config.yaml
n_layer: 16
head_dim: 64
positions: "learned"
attn_scale: 0.125
bias: "all"
init_std_o: 0.00259
lr: 0.00134
lr_head: 0.0075
MLP neurons of a small language model. Each row is named by its layer, matrix (up: input weights) and neuron, and shows model dimensions 0-95. Each number is 128 + 24 x the weight over its row's rms, rounded and kept within 0 to 255.
A block is one neuron, or neurons of one layer that tend to fire together. After each block is what it responds to, as a language model described it from the Wikipedia text at the highest values.

L2.up117 [127  83 130 118 156 138 111 103 135 111 173 112 120 120 125 116 108 108 165 105 141 150 147 125 115 201 125 139 125 147 128 117 126 136  94 115 148 117 158 138 106 139 112 150 158 114 100 175 142 121 144 179 113 123 146  98 155 114 110 122 117 114 170 148 114 169  99  91 109 165 120 158  98  69 117 110 137 154 135 125 128 142 153  95 146 111 142 158 126  99  87 127 123 131 146 123]
L2.up205 [125 135  88 125 116 115 167 141 156 158 116  71  94 158 136 121 126 125 142 145 127 113 134  93  85 125  75 131 130 105 109 128 105 119  92 128 148 148  91  97 168 135 147 131 149  83 152 129 150 153 119  80 130 155 163 117 140 129 140 116 142 126 105 129  97 125 149 155 143 126  89 131 127 161 113 111  74 115 100 121 133 185 171 174 112 127 111 177  99 133 163 154 137  98  80  99]
L2.up376 [108 169 151 115 115 138 154  70 134  91 136 103 133 125 136 153 131 130  97 106 153 105 137 172 114 148  86 126 121 118 116 172 117 103 126 119 109  89 106 109  81 101 153  82 128 105 111 107 159 174 138 129 151 153 105 148 185 133 134 133 159 127 118 148 145  95 137 127 159 153 116 133  94 143 151 158  95 140 127  96 118 159 149 133 139 118 160 101 127 138 110 128 144 124 126 163]
L2.up870 [133 145 100 114  93 115 130 147 131 166 146 109 114  98 105 119  91 119 137 178 132 164 117 154 151 104 112  99 153 125 122 114 151 136 137 124  80 105 134 176 155 157 122  86 149 139 138 151 121 100 133 172 150 159 121 140  63 157 128 135  89 103 139 185 102 145 110  96  95 152  94 101 116 169 150 158  88 119  98 123 148 147 149 141 116 160 102 173 131 134 142 112 154 155 118 108]
L2.up977 [130 152 162 104 124 127 121 133 137 141 115 109 142 150 113 127 156 142 189 118 130 136 123  89 140 138 126 113 117 149 150 140 162 104 105 114 108  92 146  61 127 108 103 150 137 100  94  87 152 124 116 117 142  94 137 123 140 126  99 104 128 128 124 134 135 179 112 129 136 111 124 113 116 134 136 137 118  88 118 126 115 127 178 143 159 119 129 119 125 150 134 152 120  97 114  70]
L2.up1398 [118 149 127 121 173 125 157 144 136  98 165  75 107 126 149 118 134 101 115 154 146 126 139 124 175  88 163 135 149 104 126  58  74 117  93 119 118 104 101 127 162 117 138 102 125  95  89 118  95 176 192 103 157 107 163 114 139 117 105 129 170  93 138 163 125 127  97 158 112 156 130 121  95 112 139 110 152 130 115 110 144 169 112 129 186  81 114 131  89 128 163 138 108 105  86 136]
L2.up1636 [146  82  89 156 149 108 127  80 155 102 139 139 110 176 141 143 169 121 172 153 145 101  76 158 150 156 113 108 122  81 102 116 141 163 105  87 152 154 139 142 183 135 108 116 135 151 141 119 156 164 137 160  88 118  73 216 144 128  93  94  98 142 152 118 144 149 157 141 103 116  98  91  87 190 129  60 134 133 151 128 158 127 141 158 107 130 147 122 121 127 144 120 110 147 142 130]
L2.up1664 [103 123  64 114 110 132 141 129 182 119 150 118 171 123 129 154 143 139 114 104 103 178 124 134 146 131 161 128 129 116 125 113 113 119 115 137  43 118 103 132 104 147  83 122 109 149 161 140 151 113  86 186 133 128  87 130 172 116 156 131 138 128 125 113  93 120 129 118 134 111 147 105 134  99 132 177 133 117 111 116 152  71 133 122 135 168 109 140 124 122  96 109 102 125 119 159]
Description: Decimal point periods

L5.up114 [106 117 137 117 136 187 125 102  96  92 127 123 145 125 106 139 122 101 110 137 146 199 163 153 160 156  97 154 152 181 130 158 129 115  89 121 141  98 100  71 122 112 147 108 117 138 133 107 114 140 134 109 147 168 142 161 137 104 152 103 108 114  82 145 119  95 116 130 120 104 158 109 129 115 137 105 143 120 144 130 149 113 145  95 101 113 129 125 133 120 106 130 166 141 153 163]
L5.up247 [139 137 146 109  98 126 141 138 113  94 126 123 121 111 145 100  91 126 139 158  95 135 125 120 110 139 125 120 147  51 152 160 113 129 123 126 102 136 103 124 168 125 137 100 115 117 147 155 118 104 117  99 130 142 104 161 129 119 142 100 158 125 150 148 101 109 153 150 116 128 132 117 155 124 147 140  96 170 114 118 170 136 133 127 158 139  99 102 112 129  92 211  98  77 136 122]
L5.up434 [179 157 149 104 112  96  87 187 155 129 179 164 103 171 140 169  99 128 140 116 123 140 134  91 124 121 137 117 153 150 134 110 120 145 139  83 120 118 130 103 100 120 151  86 112 122 122 128  69 160 154 130 140 141 154 134 137 135 106 146 138 125 119 135 121 117 135 164 117 149 141 125 169 145 138 117 141 129 138  84 159 119  88 125  93 135 168 153  88 148 101 165 120  71 120 131]
L5.up545 [122 117 106 122 103 153 162 111 130 119 129 145 117 173 161 116 120 195 129 102 135 112  98 134 153 111 148 146 133 115 151 124 102 162  68 143 127  95 159 133 109 118 147 118 159 137 100  84 100 133 139 132 106 137  99 144 121 125 151 154  84 127 135  83 125 115 136 147 117 153 137 119 112 130 117 146 119 124 107  86 147 103 145 161 114 122  83  84 133 168 157 124  69 105 145 125]
L5.up814 [157 135  97 147  86 120 127 125 153  90 107 115 145 119 168 133 110 150 168  92 126 112 140 116 106 142 179 126 132 123 155 141 135 114 129 144 137  92 144 113 129 136 140 101 116 106 142 131 111  91 153  94 138  86  95 162 129 111  98 158 174  77 131 134 115 132 156  75 108 166  98 109 112 125 146  93 136 140  96 132 130 126  98 138  70 136 128 126 125 103 158 111 156 171 143  85]
L5.up850 [120 132 120 116 138 131 125 104 100 104 164 123 123 155 141 106 104 148 157 134 125  91 108 129 100 148 138 130  93 123 142 165 153 131  85 126 104 112 137 118 154 120 116 118 107  86 150 145 118 168 156 147 109 130 121 116 141 132  87 113 138  87 103 120 107  89 113 180  94 155 105  79 107 102 145 123 140 111 144 117 152 123 147 132 128  61 102 134 142 122 124  79 116 155 137 161]
L5.up936 [170 126 105 162  82  87 143 144 139 147 152 135 114 136 131 166 133 136  91 115 131 129  89 137 144  78 119 166 124  81 142 115 146 122  91 125 136 121 180 133 131 165 139 140 117 135 133 121 117 169 141 108 117 128 143 149 137 155 125 126  94 148 143  97 105 120 128 104 110 153 137 124 107 121  88 120 133 142 116 163 107 140 125 117  84 130 157 163 137 133 113 135 163 120 143 139]
L5.up1784 [101 106 119 179 124 100  77 109 126 114 128 107 118 144 167 106  84 141 143  97 146 147 122 174 165 129 175 141 111 150 115 117 134 144  74 135 129 101 105 126 171 158 150 135 106 110 113 112  88 109 140 126  74 131 155 108 175 146 139 127 107 129 141 134 103 109  85 126 143 119 105  97 101 121 155 174 177  95 127 118 141 172 134 128  94  51 178 136 178 114 109 150 121 106 136 151]
Description: Partitive "of" construction

L6.up382 [152 121 127 148 149 140 145 169 135 191 103 136 126 154 155 114 149 130 138 102 126 175 142 139 134 132 108 136 126 152  98 128 167 114 131 126 117 125 147 140 105 126 119 141 142 155 118 125 169 134 136 134 104 147 126 149 116 135 105 197 129 131 133 121  83 128 109 110 124 107 134 133 170 132 151 140 112 133 147 119 118 132 114 122 152 131  88 136 137 196 161 176 107 166 165 148]
Description: Relational prepositions and connectives

L2.up179 [104 144 108  99  78 183 147 168 129 118 141  94 156 120 181 106 127 117 125 151  91 151 188 101 125  99 116 138 139 100 138 113 128 145 130  87 112 141 111 137 139 103 105 132  65  93 126  88 112 156 135 126 124 110  95 113 139 128 175 153 155 129 152 126 104 151 105  96 138 127  90 153 147 110 127 106 175 149 125 156 137 137 116 115 106 128  94 148  87 116 118 132 180 163 100 140]
L2.up198 [141 104 125 174 106 113 162 158 138 148 141  86 127 132 177 104 102  96 112 109 142 138 141 134 153 123 157 118 133 141 172 141 138 123 130 151 129 123 150 122 162 112 126 105 149 119  86 144 134 143 123 116 124 155 105 111 133  93 125  95 147 106 141 124 171 164  84 131 123  95 119 167 126  88 127 117 103 127 109 130 160  92 167 136 126 143 101 171 133 107 143  69 178 166 143 113]
L2.up383 [153 127 135  74 176 133 184 108 137 136 122 101 150 165 132 140 114 169 119 143 138 105 155 114 115 132 120 154 178 132 125 145 153 141 119 130  93 144 130  77 161 107 119 175 103  77 124 125 132 135 170 132  93 112 126  90 190 117  73 164 108 109  94 147 106 137 136 113 101 105  89  72 126 131 180 108 162 148 113 116  91 126  84 113 161 109 149 152 191 117 128 163 115 116 159 135]
L2.up562 [137 115 132 101 116 130 133 126 111 156  92 121 113 115  99 140 124 131 151 100 120 137 164 126 140 123 106 104 135 118 158 170 134 112 113  46 126 161  98 155 156 154 141 110  37 109 130 146 146 154 101 133 120 133  88 108 121 145 117 130 151 157 142 150 151 110 110 138 145 145  91 158 114 135 139 147 125 157 103 113 134 109 109  96 126  94 107 111 146  92 148 138 113 151 115 147]
L2.up605 [151 106 122  85 117 144 123 158 139 131 135 107 133 103 143 145 117 144 158  98 127 105 110 113 131 117  96 112  83 149 150 148 116 112 102 116 150 122 114  95 152  82  79 141 146 161 125  88  96 140 119 131 145 178 107 100 133  81 137 124 144 124 121  86 152 164 122 135 146 101 177 111 102  68 122 144 141 144 155  82 106 157 132 148  81 105 136 120 149 119 103 176 189 139 142 130]
L2.up1103 [177  86 119 162 142 100 129 170 142 141 125 120 132 148 134 120 111 141 111 113 150  90 151 149 119 169 118  94 176 116 128 143  92 149 128  91 133 151 126 209 130 113 114 136 115 147 117  99 105 160 137 147 122 117 130 120 122 145 137 157 135 132 116 129 134  96 150  65 113 134  50  76 128  99 148 106 133 133 148  93 117 116 135 139 112  87 137 136 167 122 128 158 144  95 159 175]
L2.up1213 [124 136 115 109 139 130 144 118 106 120 128 131 101 117 121 103 103 130 147 138 143 179 113 104 132 162 170 100 130 146 117 137 112 127 177 124 128 124 100  76 128 140 115 148 108 119 134 121 112 136 139 142 134 114 129 152 165 158 139 130 119  99 114 153 128 112 144 130 132 126 108 136 110 128 138 149 111  83 116 138 116 106 185 151 144 125 119 102 157 149 143 137 177 121 139 136]
L2.up1313 [ 94 131  91 138 104 120 143 109 104  94 162 159 119 130 110 108 123 114 132 141 102 115 120 169 123 112 165 112 136 121 150 133 120  88 115 120 132  95 114 136 165  91 153 155 106 138 118  91 114 119 147 145  53 144 144  94 132 148 140 132 118 117 145 148 178 163 127 143 187 134 105  95 113 130 121  90 174 158 133 157 154 108 121 147  70 107 150 154 195 122 128 100 130 124 123 146]
Description: Spatial/temporal prepositions

L6.up890 [125 114 134 126 121  93 164  82  94  78  85 124 146 109 141  58 163 134 145 149 105 177 165 124 120 111 124 122 128 111 157  82 133 176 172 135  93 139 115 112  67  91 133 124 139 160 151  95 138 157 158 168 140 127 118 122 147 113 115 120 143 167 110 136 118 152 128 151 176 146 129 118 124 131 140  98 161 125 126 151 116 133 155 133 107 107 126 129  93 172 136 167 126 146 141 125]
Description: Sports stats table cells

L6.up858 [136 101 131  96 142  91 152 105 143 146 111 150 123 164 108 151 152 125 116 141 113 109 164 136 151  95 152 105 108 180 130 107 118 154 117 129 135 126 154 119 119 114  84 185 108 104 134  94 131  96 156 155 115 140 127 138 142 168 146 121 156 118 142 145 101 170 141 153 181 129 161 148 118  78  96 133 144 165 131 187  94 139 136 101 181 118 124 144 118 143 155  99 136 140 129 177]
Description: Stats-table cell separators

L5.up232 [138 114 107 120 145 158  70 138 161  84 106 138  98 128 127 170 133 125 131 131 139 116 134 106 147  89 108 130 158 126 153  98 144  79 110 116  75 116 149 125 115 115 125 119 130 162 144 123 113 117 104 117 121 151 111 102 149 129 121 155 138 123 109 112 101 147 129 108 137 135 155  62 151 150 164 122 136 100 104 144 112 104 151 138  95  86 158 123 137 153 152 106 111 161 120 123]
L5.up280 [ 85 114  85 132 145 145 127  65 109 122 151 117 134 174 172 130  97 122 122  80  51 142  88 107 162 130 134 113 102 105 123  73 129 158 115 143 101 124 127 114 111 117 108 101 115  96 125 147 152 162 125  85 106 128 125 174 141 104 146 115  92 156 121 154 100  97  92 130 139 112  96  90 104 113 158 152 135 128 124 107 126 121 142  86 152 127 124 100 141 144 167 161 131 103 136 120]
L5.up831 [132  93 157 140 139 136 136 115 130 163 123 103 171 103 152 130 126 153 161 142 133  99 169 119 145  85 160 145 165 171 118 102 136 135 125  86 140  85 106 117 140 103 108 149 124 141 156 125 108 132 138 176 163 106 113 106 127 149 116 152  81 180 172 135 112 138  92 147 121 167 116 107 127 113 117  95 107  94 132 172 147 121 144 120 153 136 126  97 139 145 156 148  91 124 107 133]
L5.up1113 [128 117 146 114 144 149 144 151 108 143 152 121 169 135 156 200 118 173 138 131  88 110 116  96 136  87 147 141 118 123 115 106 138 116  92 117 103 138 105  85 168  89 109 147 130  62 128 144 117 110 137 122 182 120 143 104  84 149 128 156  80 161 153 155 148 108 180  89 138 131 125 146 128 142 100 157 117 133 108 154 148 130 162 150 164 105 110 115 113 142 133 150 111 137  69 111]
L5.up1197 [110 146  84 146 171 133  99 135 149 172 122 118 146  88 161 158  92 142 142 161 127 168 142  97 113  87  95 172  87  82 156 141 115 119 167 134 116 158 175  90 131 134 121 125 117 140 130 145 168 131 133 115 157 113 100 133 128  82 109 148  95 128 131 139 158 152 167 134 147 128 105 110 100 122 129 104 126 144 113 144 144  73 116 122 147  88 129 112 150 162 144 141  87 158 145 159]
L5.up1255 [142 151 108 143 111 167 174 125 116 122 112 128 108 127 184 142 166 150 153 144 147 114 101 149 160 119 116 130 105 113 153 116 157  94 112 159 112 155 144  66  99 117 162 172 140 127 151 104 131 190  79 150 158 165 100 139 122 136 122 181 146 128 153 102 124 153 127 144 132 134 123 104 142 126 105 123 123 121 149 116 172 120  94 146 125 105  92 124 149 105 112 164 121 117 125 101]
L5.up1381 [139 133 159 150  76 128 130 102 117 109  65 108 129 122 119 115 120 153 146 121 102  90 124 168 158 140 117 132 118 117 159 144 162 119 132 102 171 167 136 112 125 115 120 132 149 156 118 142 128 127 133 168 116 154 176 130 142 153 148 139 115 138 132 122 150 116 107 149 144 156 140 165 120 114 103 138 124 118 158 152 123 108 100 147 147 152 121 137 135 117 138 110 171 121 126  66]
L5.up1724 [ 93 143 109 123  83 104 113 114  88 129 140  95 187 142 162 118 147 123 117 128  98 144 100 153 144 110  94 139 153 121 112 147 142 108 114 148 101 118 137 101 149 137 101 140 119 157 141 166 163 176 138 157 184 113 118 137 179 116 136  87 138 133 171 128 137  75 118 133 116 113 133 148  95 119  95 151 111 103 121 164 160  73 139 122 152 159 153  99 111 132  90 110 127 124 152  98]
Description: Table separators and mid-word pieces

L6.up965 [115 124 118 103  88 106 171 167 115 179 168 119  93 131 128  81 155 100 153 110 125  87 150 105 173 206 105 110  93 131 150 142 118  93 104  79 123 151 146  91 116 130 122 128  93 137 126 130 129 157 163 136 145 150 118 111 151 168 159 139 151  97 140 161 161 105 150 103 109 115 161 105  98 131 153  85 118 143 100 143 131  80 115 147 113 126  99 147  96 144 152 116 143 121 121 126]
Description: Verb endings and relational "of"

L5.up101 [152 152 119 141 155 155 155 100 105 116 126 144 154 137 133 126 170 120  70 104 119 173 150  85 139 129 111 177 163 160 115 133 161 181 112 140 101 110 110  99 115 137 146 133 166 117 107 150 104 134 137 100 176 137 115 117 174  63 127 113  48  87 153 102 128 144 125 154 157 165 116 147 152  82 134 121 179 148 113 149 134 140 131 110 161 155 108 143  94 141 106 131 115 125 122 102]
L5.up430 [130 146  91 165 144  88 127 143 143 158  99 134 136 138  97 107 131 144 145 121  91 117 128 101 141 178  90 173 132 146 144 116 157 113  86 100 104 135 191 171 151 105 150 105 107 146  99 106 135 142 112 112 120 156 109 102 141  89 160 125 138 148 135 147 110 155 130 134 112 133 105 139 139 105 166 116  97 144 143 169 108  98 150 144 153 114 119 159 118 188  94 134 138 119 114  94]
L5.up531 [ 97  79 117 138 132 138 146  83 116 150 134 116 140 143 126 154 116 118 112 150 106 144 100 142 175 156  58 120 155 144 108 109  97 105  94 126 116 142 109 210 123 123 109 154 159 151 144 125  98 132  98 129 125 156 133 129 105 119  93  96 111 112 139 127  79 139  89 116 140 135 155  83 166 128 136 101 109 126 139 136  94 130 134 166 153  93 112 159 162 143 157 131 128 154 120 153]
L5.up859 [130 140 139 155 111 147 183 139 103 173  94 128 132 128 112 130 129 156 120 129 124 101 146 112 151 107  96 141 135 185 114 121 154 131 165 111 126 169 165 143  96 123 105 131 128 163 145  53 118 116  99 135 139 129 101 122 104 165 153 146 116 132 170 178 116 143 118 156 100 119 136 120 140 154 130 140  88 135 147 151 118 160 153 171 119 122 116 114 114 111  80 123  85 131  85 130]
L5.up1079 [104 146  95 103 135 129 178 118 102  70 152 183 146 107  96 164 130 129 137 143 109 120 111 122 125 131 115 118 106 117 140 139 139 107  99 127  98  67 158 110 139  87 116 174 121 147 153 116 134 114 143 141 128 120  98  94 109 112 163 144 113  87 143 150 127 118 142  83 171 109 158  97 120 151 186 118 131  90 144 121 117 128 100 139 115  89  95 102 129 131 136 109 133 190 164 119]
L5.up1318 [103  91  84 162 182 148 172 120 110 112 101 100 143 153  96 122 148 115 142 175  89 159 129 133  69 116 100 132 140 118 129 134 173 119  97 132 130 133 119  92 123 150 125 136 100 136 134 136  99 103 110 133 137 107 132 156 117 108 152  98 163 119 139 146 140 140 101 119 142 142 147 117 141 129 133 155 111 106 122 101 147 178 110 133  96 136 128 105 110 156 140 110 133 149 103 135]
L5.up1390 [156 138  87 118 115 149 128 133 135 112 130 127  91 124 114 156 113  90 128 119 110 172 101 118 131 155 153 180 157 110 161 144 109 123 112 140 116 132 114 129 141  90 142 129  74 139 149 111 136 121 145 132 137 132  98 131 143 113 141 113 132 117  89 149  94 127  82  83 150  78 116 116 156 137 140 114 151 149 133  77 128 125 156 145 156 108 126 117 146 109 141  91 122 120  78 138]
L5.up1655 [112 102 136 191 151  85 155 132 126 138 120 165 134 144 124 114 125  91 120 109 136 148 105 142 148 142 114 131 154 109 126 104 120 173 159 140 142 172 141  86 111 134 151 130  99  60 116 112 119 193 127 108 116 151  97 117 151 104 112 113 126 173 123 117  79 130 148 115 114 152 140 142 120 123  95 136 106 116 129 161 101  92 131 178  98 117 144 119 131 188 138 114 130  64  99 156]
Description: Table cell separators after zeros

L5.up181 [125 171 132 143 121 122 134 112 117 141 136 142 182 106 159 121 114 107 144 143  82 132  76 141 125 116 102 160 119  65 125 166 111 101 114 126 157 116 104 131 117 134 171 113 124 132 134  99 130 123  83  65 107  98 130 107 116 164 109 151 125  63 173 122 143 107 118 118  78 108 100 127 138 102 143 125 102 130 118 127 110 164 156 128  81 167 138 149 127 131 132 140  97 125 120 119]
L5.up308 [129 126  87 180 129 117 105 145 124 132 146 122 170 134 124 140 103 121 124  83 131 140 108 149 137 179 106 122 129 106  98 148 138 148 126 125 129 106 131 124 136 135 113  92 112 131 138 136 132 115 101 134 117 113 142  82 135 128  87 148 133 155 147 133  96 137 133 112 160 105 150 112 107 135 127 144 148 144 121  90 132 146 122  99 115 147 154 149 103 142 122 141 121 144  63  92]
L5.up331 [123 102 179 106 115 115 170 168 136 118 102 109  99 131 164 103 113 143 144 176 151 125  96 145 139 111 112 142 137  72 133 123 152 139 109 123 112 149 130 141 155 127 111 141 118  93 127 111 161  85 106 118 159  94  74 122 107  95 143 128 182 145 182 129 128 115  85 120 128 112 159 116 127 110 122 134 107 100 105 152 115 117  75  94 165 164 156 135 101  99 163 171 142 143  98 104]
L5.up1070 [143 137 106 114 133 134  94  79 124 121 151  70 112  97 131 105 150 122 114 124 102 126  81 100 159 111 102 169 130 126 146 179 137 139  81 110  70 148 124 108 111 126 108 119 133 142 152 112 146 164 133 102 149 144 128 154 149 119 143 121 156 146 124  96 109 125 145  82 100 119 119 170  91 102 169 106 115 160 107  99 104 136 152 132  98 153 120 133 114 129 149  98 143 122  90 130]
L5.up1133 [153 146  88 146 132  54 129 128 114 130 115 131 115 171 122 133  93  94 133 114 123 113 129 143 126  78 111 201 129  98 121 130 161 146 112 126 129 117 124 147 103 126 165 166 113 168 135 135 160 138 151 158 109 110 112 153  98 134 161 167 119 151 145 143 143 186 131  93 105 111 136  91 118 159 167  98 139 140  93 117  85 126  77 145 112 168 163 118 117 149  97 117 122 133 166 141]
L5.up1258 [166 177 122 150 146 132 131 140 104  87  90 124 117 160 142 101 171 122 103 142 152 103 144 140 137 149 123 132  81  98 106  99 138 111 139 141 105  91 129 126 119 119 144 138  67 116  93 128 123 115 132 131 118 100 163 121 155  93 131 143 223 131 125  94 143 158 166 119 116 159 120 103  91 164 121 126  94 103 154 138 141 104 162 157 123 138  95  91 141 155 156 130 106 106 102 114]
L5.up1394 [118 128 157 125 134 211 124 133 149 129 138 151 117 156 207  86 112 158 108 174 127 132 139  76 137 139 107 114 146  95 135 152 160 144 144 130 129 132 127 159  89 108 118 105 141 124 117 140 155 105 128 130 109 110  84 103 146  92 126 150 133 133 103 151 118 134 151  93 173 123 127 147 154 108 162 120 177 123 138 118 107 107 138 154 171 125 104 134 128 173 141 110 108 152 130 154]
L5.up1667 [136 116  95 133 165 142 125 114 139 139  79 125 147 100 178 155 133 153  91 138 122 103 140 147 125 104 104 149 132 136 135 142 110 103 145 146 106 110 108 154 112 135 138 124 181  96 141 119 112 143 121 142 152 119 157 140 103 148 141 130 191 124 112 121 147 150 139 101  70 134 120 108 107 127 167 124 111 110 100 104 101 162 120 139 148 129 123 130  85 116  96 124 101 140 129 110]
Description: Linking prepositions by/for/to

L2.up254 [136 117 159 103 109 111 121  94 147  71 131 135 136 107 161 124 119 151  92 164 137  93 143 128  75  94  91 118 154  93 158 145 137 117 118  92 127 107 168 105 151 144  99 132 102 140 138 115 162 136 150 163  79 103 136 106 134 170 106 132 150 134 137 138 114 143 161  80 148 123 113 132 134 133 137  93 131  94  89 143 105 145 121  87 150 151 106 122  89 145 102 161 104 148 137 134]
L2.up349 [121  87 137 138 149 166 129 164 103 118 133 137 119  98 134 150 163 168 137 131 134  78 152 102 128 161 135 150 132 134 146 126 125 150 142 152 133 132 149 127 137 111 133 125 134 142 146  77 125  77 155 106 116 157  96 139  80 110 120 112 116 126 113 113 128 132 139 121  88 138 180 171 151 148 137 126 132 145 100 139 129 129 144 153 114 153 160 163 159 141 111 114 124 133  93  85]
L2.up695 [ 49 136 127  91 122 154 169 134 104 125 157 133 108 120 163  86 142 122 141 165 125 126 144 120 122  69  98 165 167 116 146 126 114 160 124  94 110 116  80 129 143  94 150 134 108 126 154 102 110 133 120 140 122  90 120 132 112 117  95 103 128 118 140 114 135 121 150  84 106 104 148 134 123 148 131 140  92 127  94 162  81 136 122 142 173 133  89 138 161 133 135 156 144 120 132  72]
L2.up757 [140 122  80 138 132 183 120 178 112 125 156 137 126 184 162  95 120 144 118 125 144 124 164 100 112 112 141 172 122 123 127 133 139  94 103  75 152 121 142 143 165 164  89 150  99 141 132 147 123 118  99 163 140 104 119 155 156 149 135 139 158 137  94 131  78  95 114 123 146 127 124 149 137 126 158 118 129 114 132 146 119 116 157  93 100 133 140  79 172 116 130 162 138 112 140 123]
L2.up759 [171 133 115 116  95 150 126 103  92 148 164 107 113 137  47 110 147 152  98 146  93  74 131 125 154 131 131 147 134 126 111 105 139 107 142  99 148 132 144 149 136 155 106 151 126 141 138 160  89 140 152 149 128 104 197  81 109 102 131 119 115 134  80 116 100 130 116 128 128 161 130 115  77 110 113 175 150  98  94 149 158 105 108 122 108 102 122 117 117 113 136 130 120 130  89 113]
L2.up1380 [145 147 103 115 136 107 121 150 109 109 141 146 110 140 109 108 115 102 141  83 118  89 100 104 115 133 108 111 155 125 125 114  89 126 139  96 139 135  80 112 142 130 106  98  96 131  80 161 106 110  97 140 105 142 145 114 131 137 150 125 120 110 171 102 153 198 165 121 132 169 130 150 177 177 156 146 129 139 114 148 120 128 148 144 129 103  98 127 116 141 132 157 156 125 123 123]
L2.up1594 [145 116 106 160 120 111 137 146 140 113 102 119 140 140 131 165 142 140 135 150 134 146 120  80 104 154 134 151 124 114 158 164 180 161 149 115 114  79 157 140 129 163  61  98 118 150 152 128 164 166 119 107 130  75 121 147 142 139 120 128  98  91 119 128 111 148 144  83 151 115  63 140 108 127 137 109 120 113  85 113 159 102 108 145 120 138 146 157 160 171 129 107 133 114 124 119]
L2.up1715 [125  92 129  81 128 146 130  84 107  89 136 120 142 140 115 147 118  81 152 121  92 108 111 140 106 158 131 131 144 121 108 118 125 162 111  82  87 133 111 124 116 129 152 146 108 132  84 204 155 132 122 114 107 147 157 171 164  88 123 119 139  90 131 113  92 144 165 103 189 114 112 157 167 115 125 147 102 111  82 106 137 139 127 132  95 116 133 136 108 131 117 134 152 142 135 113]
Description: Sports statistics table separators